Part of a small language model's weights.
Size: width 640, 5 heads of 128 (1 for keys and values), MLP 2560 squared ReLU, vocabulary 8192, 69.2M parameters.
Architecture: rotary positions, tied embeddings.
Training: a variant of Muon for these matrices, 901M tokens, 6872 steps.
MLP neurons of a small language model. Each row is named by its layer, matrix (down: output weights) and neuron, and shows model dimensions 416-543. Each number is 50 + 15 x the weight over its row's rms, rounded and kept within 0 to 99.
After each neuron's rows, "raises" lists the tokens whose logits its output raises most directly, leaving later layers aside.

L7.down2355:54 29 40 66 41 38 42 52 47 73 50 57 63 32 69 36 37 55 63 55 37 43 47 63 37 76 26 81 46 36 43 48 42 50 61 46 63 55 52 38 41 56 44 41 61 46 40 29 48 50 59 44 20 49 41 72 47 54 24 55 44 57 60 50 14 46 88 31 60 58 32 42 65 20 25 53 77 42 63 40 63 35 51 74 47 34 63 44 75 65 40 84 66 34 58 34 36 44 51 32 84 64 67 57 21 70 64 33 93 55 32 69 62 65 51 74 46 52 44 55 67 72 59 43 45 73 42 51
raises: "gi", "gy", "gie", "aus", "â"

L7.down1551:33 60 39 27 35 65 42 43 25 64 59 42 40 58 43 53 41 42 66 67 69 39 23 58 34 57 72 24 38 28 77 52 44 71 50 63 13 54 62 31 40 50 59 64 55 54 62 44 60 72 34 44 55 45 39 55 38 64 25 39 59 48 29 38 44 62 41 54 61 53 44 43 44 39 30 49 45 54 65 54 79 47 31 72 27 45 34 81 55 54 62 51 53 59 55 43 46 30 67 65 45 22 36 57 29 27 48 47 41 50 42 68 48 54 41 56 74 55 40 23 51 27 68 67 45 41 56 30
raises: "que", "ç", "ac", "ans", "qu"

L7.down728:58 38 44 52 29 65 31 67 62 72 39 66 54 56 31 26 55 37 37 58 29 59 51 51 34 71 70 66 51 68 40 54 52 69 69 48 63 76 64 43 42 28 73 54 61 65 46 66 61 48 75 69 69 37 52 55 51 35 49 33 41 45 48 78 61 41 61 47 40 47 77 60 29 64 44 57 31 20 53 84 62 16 59 31 49 76 55 32 43 51 68 51 42 66 36 52 72 43 64 34 58 64 27 39 46 35 59 54 50 54 39 62 75 68 18 61 57 41 61 49 51 59 58 72 66 81 53 51
raises: "ig", "order", "aker", "ish", "oss"

L7.down1460:42 50 44 44 48 26 39 41 54 57 60 42 53 50 39 14 51 52 47 46 27 53 67 44 33 59 73 37 60 35 41 61 58 39 35 68 60 62 69 47 40 67 32 76 53 97 39 41 39 58 41 79 58 44 81 52 54 46 37 58 42 85 55 69 68 44 69 48 72 39 22 44 69 35 32 38 66 37 59 76 14 43 52 06 41 56 53 38 66 62 79 43 44 63 27 22 44 46 64 60 63 43 28 39 31 56 47 30 16 39 60 80 43 68 37 43 69 57 58 67 48 58 45 25 56 45 50 32
raises: " three", " two", " four", " five", " six"

L7.down1500:73 63 49 28 47 59 35 40 23 58 46 49 50 36 63 45 40 59 66 55 67 55 62 62 57 34 49 52 01 44 43 48 67 43 37 62 44 50 61 21 35 61 50 36 60 56 53 65 40 38 56 32 50 42 56 62 50 74 64 34 51 46 31 68 49 69 46 72 49 30 57 62 47 36 32 46 36 56 77 47 28 37 40 21 28 53 37 36 57 89 63 44 54 41 42 57 59 58 49 38 45 43 24 69 61 60 50 39 47 60 26 51 65 24 32 53 39 43 57 46 45 52 50 32 42 50 28 43
raises: "ions", "ion", "nce", "ional", "est"

L7.down2106:56 37 31 42 33 47 59 71 47 35 80 43 38 46 49 55 51 70 44 60 55 32 59 35 58 53 59 57 60 46 46 52 52 62 82 59 59 37 31 21 42 58 58 47 42 40 32 39 77 27 45 42 79 48 45 28 91 46 43 37 47 55 36 70 47 45 65 29 27 28 82 27 36 74 43 41 77 39 56 52 50 70 52 41 43 49 51 41 37 42 33 64 59 67 48 46 27 58 69 39 27 48 18 40 45 64 46 54 59 71 80 57 44 59 72 60 76 44 72 47 50 34 44 25 58 53 49 42
raises: "y", "ir", " other", "se", "ake"

L7.down1763:15 34 70 52 47 65 34 63 42 50 26 25 49 66 20 36 51 56 62 64 47 70 43 52 59 38 61 78 61 80 33 41 33 15 39 42 70 64 59 42 69 63 41 48 58 46 15 41 54 42 66 46 49 61 66 42 47 56 46 61 48 29 48 30 34 44 62 63 63 23 31 62 65 37 56 35 38 39 79 80 66 45 59 63 46 39 58 45 55 56 44 31 51 73 40 40 13 60 32 26 46 54 60 72 61 09 67 61 48 43 44 64 58 32 59 38 31 34 38 62 44 57 42 31 33 62 49 32
raises: "ae", "ival", "ivers", "ived", "ipe"

L7.down139:31 41 67 49 66 60 47 46 39 58 38 59 60 53 44 36 71 71 47 41 43 63 43 69 26 76 20 63 45 55 31 73 25 27 55 42 56 62 59 41 59 38 68 67 48 58 49 55 45 40 17 46 45 52 36 37 41 67 50 69 46 18 14 46 49 60 60 38 67 59 65 59 39 46 24 48 49 21 35 66 23 01 32 59 66 82 55 73 47 53 65 35 47 74 17 68 59 57 95 29 57 66 57 59 47 16 31 28 56 52 68 53 59 43 37 43 58 24 40 39 44 78 28 70 64 71 67 49
raises: "ical", "ist", "ists", "ald", "istic"

L7.down208:62 55 43 64 35 80 21 36 33 63 44 67 60 40 54 45 69 39 40 37 33 39 45 52 66 72 32 45 72 48 27 49 46 24 61 45 47 36 35 34 25 58 35 26 57 49 23 20 38 50 44 39 81 52 61 15 67 44 58 80 55 28 40 50 36 30 35 44 35 39 64 55 29 51 41 42 68 52 08 44 33 61 52 74 58 36 62 58 49 75 25 76 37 75 61 08 60 61 49 42 75 55 58 51 48 45 43 56 31 15 54 50 35 37 54 40 68 54 68 63 26 50 46 65 38 52 80 49
raises: " following", " follows", ":", "Following", " listing"

L7.down1168:39 25 62 60 39 62 46 65 71 40 49 56 47 26 56 48 36 11 52 55 39 46 42 71 25 45 49 27 45 44 74 42 65 68 51 77 48 42 57 55 55 35 43 61 52 51 49 45 07 68 44 52 58 57 57 79 47 79 53 78 54 63 55 65 58 47 49 58 56 31 54 42 54 46 58 48 51 49 45 59 76 41 14 70 88 59 53 53 44 75 51 49 60 31 35 38 48 45 60 43 55 58 28 40 44 38 76 52 70 50 45 36 61 40 52 47 57 74 33 39 29 58 41 27 29 34 67 65
raises: " right", " left", " top", " screen", " green"

L7.down1593:79 72 39 43 19 66 53 53 31 40 67 35 53 54 69 07 63 59 27 62 38 55 51 88 46 61 26 42 54 74 36 90 64 65 41 57 61 40 51 56 76 62 46 56 41 61 51 71 74 67 60 53 32 42 29 49 57 63 54 70 40 64 50 53 71 48 61 40 38 67 43 44 37 34 41 37 44 45 39 71 11 62 62 19 56 35 45 20 57 37 51 75 55 50 48 52 36 38 61 61 44 60 44 27 55 42 44 56 47 42 39 48 53 40 61 59 70 58 62 74 54 67 55 47 44 59 47 32
raises: "uki", "ic", "ics", "rica", "ura"

L7.down2001:65 81 63 39 76 15 17 19 79 58 31 55 45 32 38 41 71 75 42 53 56 32 29 40 54 47 54 46 31 53 40 18 51 56 43 33 47 77 56 55 40 70 39 41 69 68 57 45 54 49 58 32 37 39 51 35 64 39 41 37 59 59 52 52 53 36 33 58 55 59 71 45 54 52 73 61 58 42 37 36 58 47 53 42 54 59 72 43 46 40 43 57 55 45 36 27 44 62 53 50 44 34 81 34 34 50 55 48 43 48 47 40 46 39 23 62 44 70 27 55 62 61 68 67 31 84 48 53
raises: "ously", "ous", "ality", "ulu", "aun"

L7.down1620:55 53 74 29 65 44 57 62 43 68 41 39 58 39 48 22 66 44 55 33 35 36 45 42 22 52 40 42 82 61 74 43 23 68 66 60 39 66 42 66 43 62 44 45 47 46 71 65 52 47 72 63 21 53 41 58 54 61 66 37 68 26 60 83 84 10 58 40 48 58 42 65 64 21 58 60 31 43 21 51 54 21 75 22 29 53 60 40 57 37 50 38 82 52 47 46 77 30 42 54 49 52 46 51 33 32 64 52 68 62 26 38 56 25 60 51 56 53 61 43 56 43 64 53 45 56 39 46
raises: "inary", "aid", "nic", "ome", "inal"

L7.down1183:48 38 60 41 39 53 50 44 52 49 38 38 70 49 57 30 23 12 27 40 62 39 47 45 41 57 72 48 57 59 60 67 68 72 80 52 60 67 40 63 36 46 75 45 35 79 58 15 53 53 63 54 76 35 40 55 40 65 45 34 75 76 42 65 72 28 65 67 44 57 10 36 42 71 56 73 35 57 59 21 67 53 50 69 35 40 59 49 70 25 46 57 34 47 36 56 75 39 57 45 45 21 47 16 59 24 69 20 62 21 50 35 48 53 76 49 46 20 34 50 59 48 75 74 42 60 44 75
raises: " Association", " association", " Society", " Authority", " union"